Weights of a small transformer language model: untied embeddings.
MLP neurons of a small language model. Each row is named by its layer, matrix (gate and up: input weights) and neuron, and shows model dimensions 96-191. Each number is 128 + 32 x the weight over its row's rms, rounded and kept within 0 to 255. A neuron's up and down rows have the sign that makes its largest values positive.
After each neuron's rows, "fires after" lists the tokens most often just before its 100 highest values on Wikipedia text that the model never trained on.

L2.gate253 [124 108 115  40 130 128 117 107 129  91 102 118 137 201 179 126 115  77 165 114 170 184 141 109 106 177 104 106 156 142 130 174 133 104 120 151 173  60 122 162 139 176 121 164 153  87 129 185 116 161  87  55  83 126 104 136  70  75 182 134  94 139 140 160 145  87 110 162 121 131 115 103 163 108 138  96 105 147 164 152 130  90 133  91 120  79 111 140 137 200 202  87 168 178 137  99]
L2.up253 [181  80 106 109 140  74 108 116 134  87  99 148 129 150 148 118 137  94 228  68 169 186 119 123 144 136  99 140 160 127 183 133 113 120 119 175  93 101 134 143 171 159 108 137 129 118 101 110 156 214 149  98  99 153 139 100 118  44 155 115 122  99  64 167 181 189 162 138 147 149 140 151 166  93 141 154  88 146  94 141 158 126 122 103 101 123  87 120  69 130  49 100 162 123 123 187]
fires after: ",", " (", " $", " |", "–", ":"

L2.gate192 [164 153  72 112 139 113 189 129 126 120 125 156  61  67 132 141 159 160 102 124 114 144 146 132  59 124 107 206 120 111 114 162 104 105 134 101  96 199 138 147 170 119 154  86  84 171 134 160 117 143  83  67  97 111 106 114 188 133 108 127 102 148 160 149 139  81 203 128 186 128 144 148 167 143 162 157 111  76 126 146 145 131 162 198 108  86 164 111 160 110 119 126 132 204  86 140]
L2.up192 [187 136 127 163  40 116 176 171 162 112  96 207 152  90 132 136 141 112  95 139 136 198 115 113  77 142  88 139 165 119 107 133 164  88 104 137 114 185 137 102 149 149  76 130 116 151  98 142 154 122 113  87 110  98 132  96 204 120 102 114 113 173 115 130 191  86 114 142 141 123  68  93 139  90 130 156 119  68  86 117 121 101  87 151 161 109 100 143 173 102 172 107 115  82 126 128]
fires after: " 18", "19", " 185", "18", " 17", " 184"

L2.gate59 [114 163 140  94 212  88  80 123 118 120  92 141  96 117 138 156  84 106 142 145  97 152  85  83 131 111 108 116 105 115 140 126 151 123 127 171 139 120 133  74 130  47 123 168 132 110 129 111 113 163 155 118  80 100 147 180 211 120  96 140 148 143  17 172  77 118  80 145 109  54 174  87 124 159 132 126  98 140  99  87 145 116 138 138 153 128 140  83  85 108  81 107 128  85 136 105]
L2.up59 [ 72 145 131 157 213 113 115 132 155  68  81 153  80 113  90 175 130 144  83 125 124 105 131 119 126 107 106 136  98 159  83 105 143  68 113 161 179 107  93  97 151 162 132 120 136 185 126 143 110 150 139 142 102 126 199 181 153 181 156 184 122 106  86 152 107 130 139 116 138 101 148  17 155 139 150  79 190 163 116 123 143 107 166 112 152 158  94  74 136 111 148 110  62  56 116 131]
fires after: "-", "|", "W", " Gold", "E", " Massachusetts"

L5.gate64 [144 159  89 139 117 132 123 100 114 104  96 132  83  81 121 108 141 142 159 188 123 180 106 134  98  93 111  99  87 137  98  25 199 122 176 137 112 168 137  97 151  89  93 148 130  41  94 189 113  59 102  93 141 112  90 126 173 152 146  94 148 139 115 120  50 153 141 100 108 125 119 123 102 171  97 115 106 166 126 135 107 140 161 166  63 116 135  97 135 124 135 108 102 121 104 145]
L5.up64 [142 143  92 136 118 106 137  67 125 149 121 102 113 110 125 112  73 135 188 113  75  82 124 216 166 100 152 150 134 123 141  70 127 121 146 124 177 124 137 115  73  96 109 155 129 144  91 183 159 126 125  92  92  79  88 121 161  91 148  93 167  96 138 151 114 128 176  97 151 159  67 137 151 116 191 111 116 101 141 185 138 142  99 144 170 141 109 131 104 177 121  95  87 114 143 170]
fires after: "-", " (", "–", "\n\n", "."

L5.gate232 [175 141 155 165 113  75 112 164 106 125 166 189  51 105 103 129  98 112 161 172 170 136 133 101 158  69 154 111 155  94 144 151 211 110 150 113 116 114 104 129 130 149 123 139 213 156 125 101 133 150 120 110  80 106 151 121  88  80 157 130 133 144 136 125 110 107 146 121 132  41 124 127 171 168 126 117 133  85 128 217 140 167  88 115 141 131 164  84 117  52  65 132 125 181 112 129]
L5.up232 [122 167 107 141 120 135 138 133 198 126 149 100  91 117  77 166 120 123 169 109 111 136 102 148 169  88 126 130 182 209 160 120 165  80 160 130 136 140  87 162 134 149 116 106 165 194  85 132 183 105 129  79 112 125 121 127 108  80 131 147 165 112 132 138  91 209 109 137 153 139 112 156 151 140 107 105 143  59 184  71 160 113 117 160 106 169 156  85 125 139  87  88 126 107  88 126]
fires after: " |", " the", ".", "|", "-", "M"

L2.gate172 [ 80 103 157 151 145 125 147  99  96 173 174 103 155  95 128 125 106  94 158 124 127 157 154 112 126 185 179 116 124 127 147 140 108 169 145 139 136 143 141  99 162 144 125  71 113 138 118 127 120 111 107 215 123  93 132 218  55 150  96 129  74 110 129 114 136 191 168 124 112 163  52 146 118 154 148 161 180 188 161 156 140 117 124  68 147 121 108 138 121 141 162 129  82 179 114 134]
L2.up172 [155 105 100 105 123 173  90  75 130 179 113 119 165 148 161 119 134  93 154 129 117 198 139 134 148 197  83  76 168 144 116 143 173 167 136 177 150 144 127  62 126  96 145 138  85 144  61 139 141 133 134 104 163 123 129 173  76 135 114 132 118 124 122 151 191 193 129 165  87 163 158 140  61 111 162 141 121 145  73 162 217 134 139  82 139 104  74 132 167 144 144 124 199  86 139 176]
fires after: " |", "-", "|", ";", ":"

L3.gate123 [156 120 122 102  95  74 114 185 109 130 156 172 115 174 133 141 140 154 116 122 108 127 159 177  91 102  73 139 144 100 111  89 156  90 125 132 118 139 190 106 124  69 119 161 141 154  96 158 187 128 135  75 152  62  77 113 157 100 181 136  62 187 163  97 144  84 120 150 138 155  91 102 142 118  74 129 143 168 156 106 173 110 170  70  48  90  89 183  51 128 140 135 111 103 134  86]
L3.up123 [ 90  79 174 178 144 121 157 182 110 112 124 156 102 188  90  90 104 121 103 164 133 128 104 176 157 113  66 213  99 130 133 126  76 125 111  95 134 131 114  96 125 142 151 125 147  82 169 136 158  88 136 151 168  99 142  99 150 112  92 116  64 137 110  84 158 122  81 148 127 155 182  82 108 121 153 127 159 129 133 170 137 161 131 155  95 178 109 113 111  93 141  70 120  82 157 144]
fires after: " (", " was", "-", ","

L5.gate178 [117 154 148 149  95 122 129 146 109  70 130  47 133 130 155 129  77 155 159 142 128 130 130 157  94  91 136 143 226  70  87 139  92  75 177 181 114 125 127 118 135 113 130 147 157 127 160 171 135 109 113 113 109 149 137  88 183 127 148 126 116 178 117  64 143 119 170 150 196 149 127 149 141 145 123 149  88 140 155 129 185 105 152 104 102 115  87 164 139 200 101 136  53 179 125 152]
L5.up178 [102 135 140 110 162  94 177 103 128 153 121  93 121 117 131 157  89 140 146  98 157  94 178 113  86 155 141 146 112 166 141 150 139 129 136 134  83 149 110  63 150  81 136 150  93 160 142 158 143 173  82 122  55  77 102  75 139 162 123  76 144 134  90 107  98 155 114 116  98 159 153  75 136 163 145 143 160 165 163 132 174 102 128 117 187  82  41  51 130 159 136  70 124 130 131 172]
fires after: " \"", "\n\n", " (", "=", "-", " of"

L5.gate223 [129 138 163 125 137 168 143 161 150  99 113 138 111  75 144 116  97 138 136 163 101 132 113 173 171 103 112  82 128  83  98 166 181  84 149 100 143 126 144 148 105 150  67 176  78 104  80 156  93 131 188 165  78 151 118  94 150 163 104 155 169 155 114 136  97 125 178 141 176 132 147 168 161 151 106 112 110 139 123  83 127 114 182 119 148  81 137 139 141 147 106 122 136 140  79 121]
L5.up223 [101 130 128 116  83 148  99 138  80  50  89 122  96  57 100 180 108  93 155 124 171 167 160 158 144 114 151 135 109 100 129 147 125 159 140 136 115 199 137  81 130 147 179  85  85  78 100 168 149 103 152  96  82 114 130  97 100 146 137  80 154  95 136 166 135 129 124 128  98  90 116 136 117 146 163 145 137 118 137  86 158 133 174 207 149 103 119  71 137 166 132  96 142 123 108 150]
fires after: " (", "-", " \"", "\n\n", "\n"

L2.gate65 [198 112 130  98 160  88 134 164 105 157 109  96 165  95 181  91 161 117 142 112  96 175 114 115 115  93 145 175 143 130 133  85 101 124 100 137 117 145 115 184 161 124 125 112 181 118 162 130 104 128 166 155 151 111 136  69 162 125 181 152  82 149 140 148  86 106 117 188 153  49 123 137 148 165 137 142  77 100  89 170 153 142  85  91 183  66  93 119 123  85 153  89  91 143  97 209]
L2.up65 [103 175 178 150  92 115 134 104 178 122 148 169 204 131 137 122 121 169 115 112 174 138  95 113 137 117  98 127 123 173  88 130 125  75 193 118 152 171 114 123 169 133 105  88 136 117 114  67  97 150 179 117 120 113 131 116 138  35  94 103  95 176 168 143 141 114 144  85 108 119 117 110 128 138 146 122 106 121 106 136 156  93 146 157 158 102 128 101 124 159 148 146 142 164 152 151]
fires after: "19", " (", "18"

L8.gate171 [134 138  72 150 163 119 114  92 146 174 132 142 139 124 173 168 183  93 167 122 112  80 114 126 151 126  70 181 128 115  75 142 105 122 133 116 167 149 145 114 138 154  63 192 159  94 109 134 130 136 104 164 141  97  97 105 160  78 116  61 155 138  93 109 207 151  76 144  98 113 140 118 172 141 130 130  84 104 145 116 115 112 104 145 122 101  92 141 121 162  88  97 165 156 112 118]
L8.up171 [ 84 158 153 111 154 136 140 149 148 146 135  85 155 124 181 157 135 132 106 145 149 108 166 137 132 127 103 174  63 151 127 171 143  73 135  96 116 169 142 165 101 145 112  97  90  86 170 150 144 113 123 153 108 127 146 152 120  70 108 174  91 162 111 137 142 118  98 174 138 131 135 186 198 140 169 122 123 175  83 142 128 198 104 110 115  86 151 112 125 152 233 142 150  91 174 139]
fires after: " on", "On", " Released", " On", ":", " –"

L7.gate52 [168 100 115 133 115 100 122 121 124 124  52 165 121 152 148 123 136  80 125 168 101 143 110 119 120 125 102 124 145 138 121 123 142 147 131 220  96 133 119 157 153  55 157 143 183 163 126 118 115 150 121 135 108  94  98 102 158  94 150 173 117 127 101 112 150 102 185 147 131 145 134 111  99 176  68 158 114  83  97 170  58 163  83 154 104 116 109 121 109 115 128  80 120 115 114 150]
L7.up52 [108 113 103 108 117 100 181 132 110  45 126 140 170 156 165 201 117 122 108 126 121 140 119  93 100 124 118 167  70 209 162 158 119 173 105 118 145 112 145 140 133 170 136  92 151 139 133 130 154  69 142 112  95 172 155 137 166 179 136 201 151 135 158  94 190 123 151 131  89 111 154 133 111 145 106 175 181 145  89 106  87  69 142 111 108 114  39  95  77  49 119 128 155 145 115 143]
fires after: " |", " the", "19", "|", " from", "-"

L5.gate74 [119  65  52 119 161 176 149  88 123 102 147  98 168 162 142 109 136 206 159 113  64 170 156 148 158 166 154 132 126 155 134 109 145  94 145 150 139 156 126 136 126 144 117  80 179 152 121 138  96 206 119 134  82 171 118 121 126 152 112  97 133 106 149  48 133 167 105 105 158  86 119 127 122 125 157 138 109 132 137 140 147 175 132 146  51 132  83 106 126 202 102 132 143 145 109 160]
L5.up74 [117  82 125 150  97 138 116 169  50 156 149  68 124 193 126 119 128 133 113 154  94 144 142 173  62 114 112  86 169 135 169 156 148 129 163 123 196 134  95 113 188 164 177 127 120 157  98 153 149 147  84  85 173  94 116  85 164 141 135 148 134 120  98 110 167 127 103 164  73 119 130 109 143 174 135 132  92 162 108 135  99 181 115  85 171 109  97 106 123 165 117 171 132  73  77 122]
fires after: "\n\n", "\n", " \"", " (", "-"

L6.gate161 [143 124 114 216 124 113 144 152 142 143 143  91 153 141 142 186  99 111 126 116 165 166 198 195 187 118 153 135 143 139  99 115  96 122 166 138 110 153 105 121 172 103 133 112 152 103 147 101  91 137 112 121 135 111 145  82 126 157 140 129 125 177 170  72  65 129 181  95 138 144 132 206  84 138 178 155 133 168 106 134 111  85 138 105 139 174 113  88 135 137  96 122  48 135 133 120]
L6.up161 [158 133 195 121  85 113  81 146  74 146 110 144  92  99  78 127 114 147 149 213 123  94 158  97 153 117 129 146 156 128 137 180 122 112 136 232  76 166 108 103  76 143 193 153 151 149 132 145  89 160 170 150  99 132 129 123 124 120 138  89 101 180 137 124 116  92 172  90 129 141 131 147 126 181 105 166 112 143 148 118 127 150 103 149 102 140 122 152 126 111 154  99 120 140  86 120]
fires after: " the", " The", "The", "s", " most"

L2.gate61 [180  97  72  64 123  88 152  88 132 117 135 158 156  18 108 114 139 135 116 102 124 137  90  94 183 108 160 107 151 125 170 108 158 110 100 186  91 181 135 115 143  83  90 161  90 133 153 126  78 136 101 153 165 144 193 133 149 109 134  97  88 177 106 125 146 114 155 182  58 124 139  67 140 129 183 134 121  65 101 141 101 133 129 125 161 146 118 111 111 162  93 100 125 118 127 107]
L2.up61 [118 123  93 116 112 125 103 159 114 150 130 159 188 150 137 164 129  93 203  52 148 158 101  66  82 100 110 141 138 151 145 131 157 178 139 149 180 152 118  90  78 121  77 126 148 136 227 141  98 108 140 135  83  90 123 139 160  64 135 110 146 121 104 129 127 144 112  64  94 125 144 131  83 136 228 139 100 108  92 124  63 106  66 147 149 131  96  91 134 152 130 120  62 166  99 121]
fires after: " 18", " 17", "-", "19", " 14"

L5.gate115 [178 135 135 177 124 111 127 134 182  94 111 126 131 121  97 159  92 116 115 166 179 162 138 135 179  80 161 142 161 143 114 160 153 148 116  83 164  99 137 124 176  77 107 144  93 135 134 121  68  79 147 190 105 132 141 162 162  97 183 135 112 150 170 109 122 190 157  80  95 131 173 175 115 134  88 150 108 108  82 139 126 100  82  97 155 155 131 157 146 162 173 155 116 187 122 142]
L5.up115 [143 130 162 130 107 139 179 164 164 137 103 156 158 114 170 126 126 168 176 119 149  98 115 167 129 137 128 123 174 189 146 127  95 123 101 198  75 137  70 198 158 174 167  58 159  71 134 104 114 123 166 137  99 187  98 143 154  97 119  77  74 118 154 149 150 108 103  94  80 100 176  90 155 167 141  92 111 121 111 145 122 106 108 136 120 111 111 149  59 119 110 115 120 170 183 122]
fires after: " the", " The", "The", " pro", "Le", " Ho"

L5.gate182 [172  64 116 117 133  76  96 114 108 137 153  99  57 186 128 197  88 103 163 188  97 174 144 115 123 136 161 163 160  91 115 132 139 127  82  94 132 128 100 121  61 111  70 137 167 125 133 146 101 140 131 146  74 121 153 138  79 131 111 134  87 134 103 148 112 113 148 131  86  79 102  98 150 182 169 116 131  72 144 139 136 115 139 108 115 166 122 179 167 109 124 134 158 132 144 108]
L5.up182 [ 70 108 113 140 143 151 127 159 177 122 155 132 157 159 139 143  94 104 162 143 166 104 152 114  94  91 151  87 141 128 105 125 171 165 196 152  94 172 155 155 139 113 124 154 173 142  91 123 102 143 129  70  93 202  72  82 144 145 141 110 122 109 120  96 179 153 135 149 167  43  67  79 111 144 117  99  98 117  99 145 132 163  90  97 123 134  96  99 150 106  67 123 137 134 104 108]
fires after: " the", "The", " his"

L8.gate3 [137  99 138 133 129 131 131 108 177 167 135 188 110  83 157 157 135 104 120 179  95 162 160 154 148 143 168 188 163 134 147 142 138  92 188 169 111 101 106 146 153  42  97 145 165 147  77  85 143 141 149 121 126 144 136 101 128  89 118 129 125 142 136 125 140 112 145 161  97 120 131 146 100 127 156 144 132 176 117 154 132 190 160  83 160 109 129 153  65 151  96 149  97 175  59 115]
L8.up3 [150 158 134 128  81 175 139 100 132 115 112 166 146 173 131  86 118 170 165 176 169 156 162 105 126 118 162 176 135 109 158 128 144 113  96 124 137 114 127  87 188  37 131  83 144 148 115 114 123 131 103 111 139 152  97  33  77 136 161 180 115 172 157 173  53 148 106 144 193 121 106 164 119 133 132 153 101 119 110 151 232 115  67 148 122 161 151 142 108 129 157 151 152 121 116  93]
fires after: "|", " |"

L5.gate36 [213 138 173 126 172 111 105 136 140 123 163 116  67 157 157 145 102 111  95  93 133 117 108 121 159  99 192 126 127 159 108 139 130 169 137 158 156 165  88 102 131 122 113 154 144 109  82 145 135 106 180  87 127 113  86 197  49 161 132 156 137 125 142  98 140 171 125 115 160 169 151 106 148  66 148 128 173 102 175 113 154 185 129 193 114 114 109 124 124 144  90 120  93 156  89 121]
L5.up36 [116 116 125 167  91 134  48  85 147 156 147 128 191 135 177 138 108 139 141 119 104 163  87 109 103  68 146 124 122 190  93 131 122 106 147 111  93 125 139 120 105  66 112 115 131 145 133 131 157  71 144  64 151 131 113 101  68 138 153 144 138  57 147 116 169 167 114 142 124 148 130 160 138 150 124 145 123 112 116 150 210 130 139 187 111  88  44 152 143  96 155 127 168 180  96 139]
fires after: " the", "|", " |", "-", " a", " United"

L8.gate211 [108 131 140 120 116 120 180 132 141 161  87 137 125 131 196 106 141  99 176 117  89 105 130 129 173 145 137 159  65 167 124  93  70 105 165 175  92 111 103 135 123 184 117  82 100 143 186 112 129 115 110 116  70 123  73  79  89 146 111 120 131 122 115 138 209 125 129 145 138 155 129 189 135 187 184 114  69 141 161 145 111 150 123  87  85 132 158 133 149 125 138 133 114  71  93 133]
L8.up211 [ 87  90 156 135 170 122 164 143 144  80  96  78 148 122 151 124 118 102 136 145 106 131  85 130 114 116 115  85 136  96 125 130 157 186 105 116 123  82 139 124  96 126  54 131 146  75 142 106 174 163  47 174 109  94 111  85 150 114 103 150 164 138  77  90 128 159 140 150 131 164 102 161 179 150 169 129  89  32 181 163 139 175  70 100 126 120 129 153 103  97 127 137 191 149 104  90]
fires after: " |", ":", "|", " (", " of"

L7.gate130 [124 109 117 104 101 182  76 104 185 144 155 131 173  75 103 106 111 170 158 170  94 101 147 168 112 110 136 151 165 103  67 232 118 151 162 111 126 155  77 163 109 146 123 105 125  95 132 102 113  65 103 140 151 137 200  61  71 120 110  86 120 113 173  66 115 126 102 129 152 102 149 114 138  96 163  76  99 202 122 108  79 178 114 108 102 119 114 109 145 182 111  45  80  93 129 102]
L7.up130 [ 95 154  96  77  95 178 138 151 133 165 173 146 175 107 108 163 121 110 151 130  93 138 156 121  98 143 161 164 141 148 122 134  78 162 134 158 141 100 107 110 128 150 193 147 147 164 121 151 154 172 132 123 133 126  99 114  76 139 198 131 160  90  94 177 114 113 155  76 172 139 154 152  91 145 122 162 143 107 110  74  93  37  77 148 130 143  90 146  68 122 114 146 124 123  72  64]
fires after: "=", "\n\n", " Born", " Died"

L2.gate98 [158 158 136  88 106 101 156 114 117 171 167 108 132 157 131 139  75 124 140 163  63 182  89  80 128 129 115 157 150 159  67 141 135  27 116 121 120 192 162 140 238 131 125 144 156 145 154 191 102 130 140  86 132 157 120  70 110 125 154 155 100 159 157 166 154 109 127 114 141  87 126 184 175 119 173 128 162 109 141 101 131 108  89  96 151  77  81 122 125 111 119 147 106 126  94 157]
L2.up98 [147 208 123 125 109 123 138 119  95 105 154 134 144 158 145 145  76 140 151 137  66 186 125 120 107 135 105 140 159 118  99 138 123 101 151 138 120 182 159 157 187 146 115 119 156 185 168 194  67  90 118  96 115 103 105  77 101 102 157 121 120 184 164 120 149 118 111 133 124  59 121 148 148 101 143 152  97  77  74 102 113 121 116 146 145  92 122  63 148 111  98 125 150 214 144 177]
fires after: "19", " 18", "18", " ("

L5.gate69 [154  77 131 202 142 124 123  97  76 142  77 144 112 139 108 167 132 101 173 148 155 186 146 174  70 110 148 106 127 152 110 135 160 119 106  90 120 158 171 207  73 110 137  74 160 101 192 132 118 155 129 153 109 101 120 110 122 186 101  90 140 142 130 122 159 136  92  94 196  66 124 133 151 166 102 166 177 151 124 101 124 140 141 130  92 162 166 139 126  86 121 136  83 108 103 144]
L5.up69 [137 129 119 134 114 154 111 114 115  95 147 152  77 138 171 192 128  76  58 212 134 156 168 114 126 119 113 174 148 124 152 166 153 164 121 116 139 113 122 148 158 115  98  97 138  79 158 109 139 142 101 109 148  96 130 110 150  61 163 122 134  82 212  96 188 118 172 142 123 126 111 131  92 151  83 142 106 112  79 143 176 144  60  92 169 167 104 123 146  71 102 142 129 172 131 157]
fires after: " the", "The"

L5.gate28 [145 149 133 150 120 158  88 132 148  74 145  83 159 142 151 120 111 135 132 111 142 117 114 132 137 108 207  81 133 131 117  87 180  83 176 117 107 127 146 134 116 100  69  61 182 136 140 171 129 111 152 127 117 107 150  46 143 123 111  65 114 190 181 118 143  87 106 121 118 143 101 154  97 108 126 153 137  96 166  92 134  75 137  93 100 143  57 154 136 102 150  90  89 193 215 156]
L5.up28 [ 80  99 217 105 142 143 127 129 109 122 108 184  70  99 195 133 153 105  89 184 107 146 138 122 139 106 173 158 114 127 154  95 151 218  86 158 114  92 160 165 123 150 124  87 110 149 133 148  67 165 215 107 113 172 109  66 179  88  64 126  84 138 116 142 120  66 137 163 168 165 137 124  79  71 116  56 125 146 130 142 131 197 124 155 158 104 133 201 122 130 124 138 111 161 118 113]
fires after: " the", " The", " a", "The", " ele", " Dec"

L5.gate211 [128 139 124 124 119  95 133 155 138 158 165 129 105  89 168 122 128 186 158  99 102 157 108 160 128 137 131  96 168 173 105 107 103 123 211 176 195 154 150  93 122 123 164 125 106 142 141 166 133 114 177 100 107  98 148 159 145 137 143 135  64 147  74  74 169 184 109 111  98 161 110 125 133 106 146 114 141 124 151 147 134  94 244 100  97 147  69 113 148 144 152 128  85  94 122 107]
L5.up211 [128 183 135 131 141  82 177 174  95 138 140  96 155  71 186 162 115 119 113 111 147 151 117 205 128 109 151  89 131  74 120 155 138 140 139 151 140 185 120 138  98 127 168 103 121 144 118 153 138 132 180 164  94  94 134 116 131 113 145 171  81 114 132 120 131  99 134 133 123 144 158 158 189 154 120 122 134 130 115 164 126  79 177 205 117  49 108 141 138 149  79 124 125  86 114  93]
fires after: "-", " \"", " ("

L5.gate227 [149 146 141 148 159 100 154 134  63 128  63  61 209 108 158  97 165 177 189  88 105 161  93 141 144 134 158  57 138 135 110  95 115 118 120  99 112 137 126 134  97 129 142 154 105  71 164  92 149  62 139  92  63 205  87 121 133 111 157 140 155 110 102 144 156 158 105 115 140 108 108 184  88  96 140 120 137 103 141 115 103 142 163 156  62 121 115  92 118 154 136 106  87 135  73 129]
L5.up227 [124  69 124  90 143 103  97 120 136 130 119 111 119  76 129 111 146 152 188 159 160 172  83 114 167  94 146  92 202 151 151 112  66 127 170 167 179 191 137 201  67 101  60  90  59  91 131 133  81 138 185 137 132 148 137 158 137 139 155 173 136  92 178 169 119 122 117  76 144 123 166 192 148  96  81 114 129 116  79  97 110 116 150 145 139 140 145  68 137 167 143 140 121 155 130 141]
fires after: " in", ",", " and", " to", " /"

L5.gate71 [172 158 162 151 133 151 146 168  82 132 102 134 114 245 145 158  98  89 140 162  90 107 110 155 124 112 188  96 194 124 137 195 143 121 132  85 105 130 109  89 101 115 154 151 164 143 187 130 151 104 104 164 144  98 114  69  74 135  86 175 144 130 137  89 143  94 147 129 180  79 110 200 124 151 123 101 147 147 143 111 139 101 145 159 121 107  98 209 145 101 132 128 144 221 118 114]
L5.up71 [127 109 115 143 143 119 141 130 129 101  93 183 120 109 167 148 168 134 158 158 141 162 167 125 108 135 127 153 112 103 137 128 147 141 175 181 143 151 129 122 177 135 130  90 124 127 131 112 123 156 114 162 180 122 108 191 120 139 129 129  89 153 140 128 147 147 147  87 108 195 146  80 155 126 115 152 132 161  44 153 130 101 148 149 118 159 150 132  65  69 105 113  96  93  80 165]
fires after: " the", "The", " pro", "M", " The", " Running"

L6.gate0 [135 146  94  87 167 133 162 124 125 137 127 184 143 108 127 161  80 109  86  82 143 149 114 144 110  40 128 150 148  68 120  68 113 113 141 184 132 190 103 119 102 121 143 169 141  92 170 179 116  56 145 125 141 172 139  63  66 158 109  87 117 174 100 115 110  82 121 157  92  97  90  71 188 111 154 140 143  52 155 165 100 140 109 132 103 166  80 100 172  80 117 152 105 112 166  82]
L6.up0 [126 159 142 108 115 173 142 187 111 139  70 119 160  88 114 135  91 144  88 123 183  60 140  71 101 124 145 146 150  85 139 128 107 132 147 135  60 121 142 121 167 160 141 158 111  50 100 167  77 137 116 115 135 138 114 101 120 111 165 116  73 124 159 122 145  85 169  84 112 118 127 131 203 108 142 129 125 111 108  73 155  84 191 131 131 119 150 169 106 133  83  89  83 116 115 137]
fires after: ",", "born", "19", " (", " October", " December"

L8.gate141 [ 96 113 127 109 230 133 138 103  77 173  98  98 126 120 115 109 132 155 154 101  97 145  98 111 121 126  82 176  64 136  99  92 161 100 114 193 143  84 106 143 129  94  63 135 139 137 138 120 102 148 116 108 132 123 105 105 157 147 121 122 106  87 195 175 133 107  92 166 112 153 161 114 158 124 153 153 121 150 153 163 113 157 119 139 144 114  59 115 135 186 137 129  57 115 124 113]
L8.up141 [106 147 150  64 138 104 126 163 109 114 151 100 139  81 125  97  99 180 144 160 121 110  84  84 168 147  73 109 128 147 172  78 135 108  60 192 106 158 173 133 108  90 100 136 178 158 133 103 148 123 175  98 127 140 122 152 126  75 107 160 126 134  72 212 105 176 110 117 117 161 137 195 139 120 138 158  86 116 145 104 190 143 128  92 103 117 156 128 160 130 199 101 140 150 154 101]
fires after: " in", ",", " of", " |", " ("

L6.gate219 [159 163  85 116 171 144 129  94 107 157 143  95 140 126 149 130 127 143 117 153  78  83 148 178 148 128 100 105 138 113 157 105 134 109 114 145 144 139  78  69  46  94 106 141 141 118 125 169  50 110  97  93 129 128 158 134 177  83 114  61 157 120 124 145 141 145 133  81 120  61 167 118  88 145 147 205 136 187  67  85 103 120 140 104 114 148  98  94 121 131 155  94  86 127 107 125]
L6.up219 [100  88 123 193 106 105 111 115 154 116 138 128 123  87 122 135 113 140 147 127  92 185 157 131 120 173 191 114 118 178 105 136 151 118 105 176 129 161  83  86 147 134  94 115 104  78 124 118 170 145 151 144  58 174 127 195  91 156 162 112 127 131 118  91 174 108 146  99 155  73 112 190  76 118 134 181 172 163 162 141 129  93 133 156 121 189 154 123 119 161 220 145 116 150 133 116]
fires after: "\n\n", " one", "=", "\"", "\n"

L2.gate203 [106 118 110 130 165 165 190 130 175 108  59 150  81 103 116  90 140 196  66 172  39 137 127 153 139 144 124 115 128  92 128 118 145  95 131 165  79 141 119  62 143  91 107 120 116  93  75 149 133  90 120 125 116 111  66 129 186 123 120 116 137 144 125 158 121 151 118 138  97 115  60 114 149 132  77 122 157 110  81 128 179 130 154 180 128 150 115 125  62 138 117 115 101  97 188  90]
L2.up203 [ 97 105 175 126 131 112 121 213 194 128  94 171 113 128 206 125 190 110 138 165  97 101 101 178 139 148 103 145 189  64 153 138 154 130 104 141 132 175  97  95 102 156 114 115 145 146 119 135 180 118 125 166 130 163 123 100 157 122  93 107 133  94 121 164 121 102 141 129 127  91 182 101 136 122 172 158 213 171 124 151 157  77 155 154 169  77  91  82  56  89 123 145  80 131 114 103]
fires after: "\n", "-", "–", "19", "|"

L5.gate41 [156 103 199 168 105 106  59 126  77 139 145  90 114 107 128 139 140 114 138  97 129 133 126 192 127 133 120  97 146 116 121 137 135 113 118 117 102  94 152 134  52 145  92 118  72 184 129 106 131  98 118 124 146 127 164 104 135 117 160 112 134 113 153 165 127 137 166 131 216 139 142 137 104 150 167 104 125  99 126 143 126 185 171 136 135  88  73 114 146 117 131 196  97 206 146 115]
L5.up41 [116 110 143 104 109 104 120 197  98 118 125 129 143 122 171 153 134 122 146 102 178 187 101 180  74 158 159 130 143 172 145 105 153 146 108 141  61 119 131  92 136  72 141  79 135 102 111  91 106  84 118 148 114 115 120  92 174  86 174 164 126 118 129  87 154 147 169  79 152 108 187 104 153 155 102  96 147 107 177  97 135  91 164 118  91 106  87 149 140 127  73 101  56 213 116 171]
fires after: " the", " The", "The"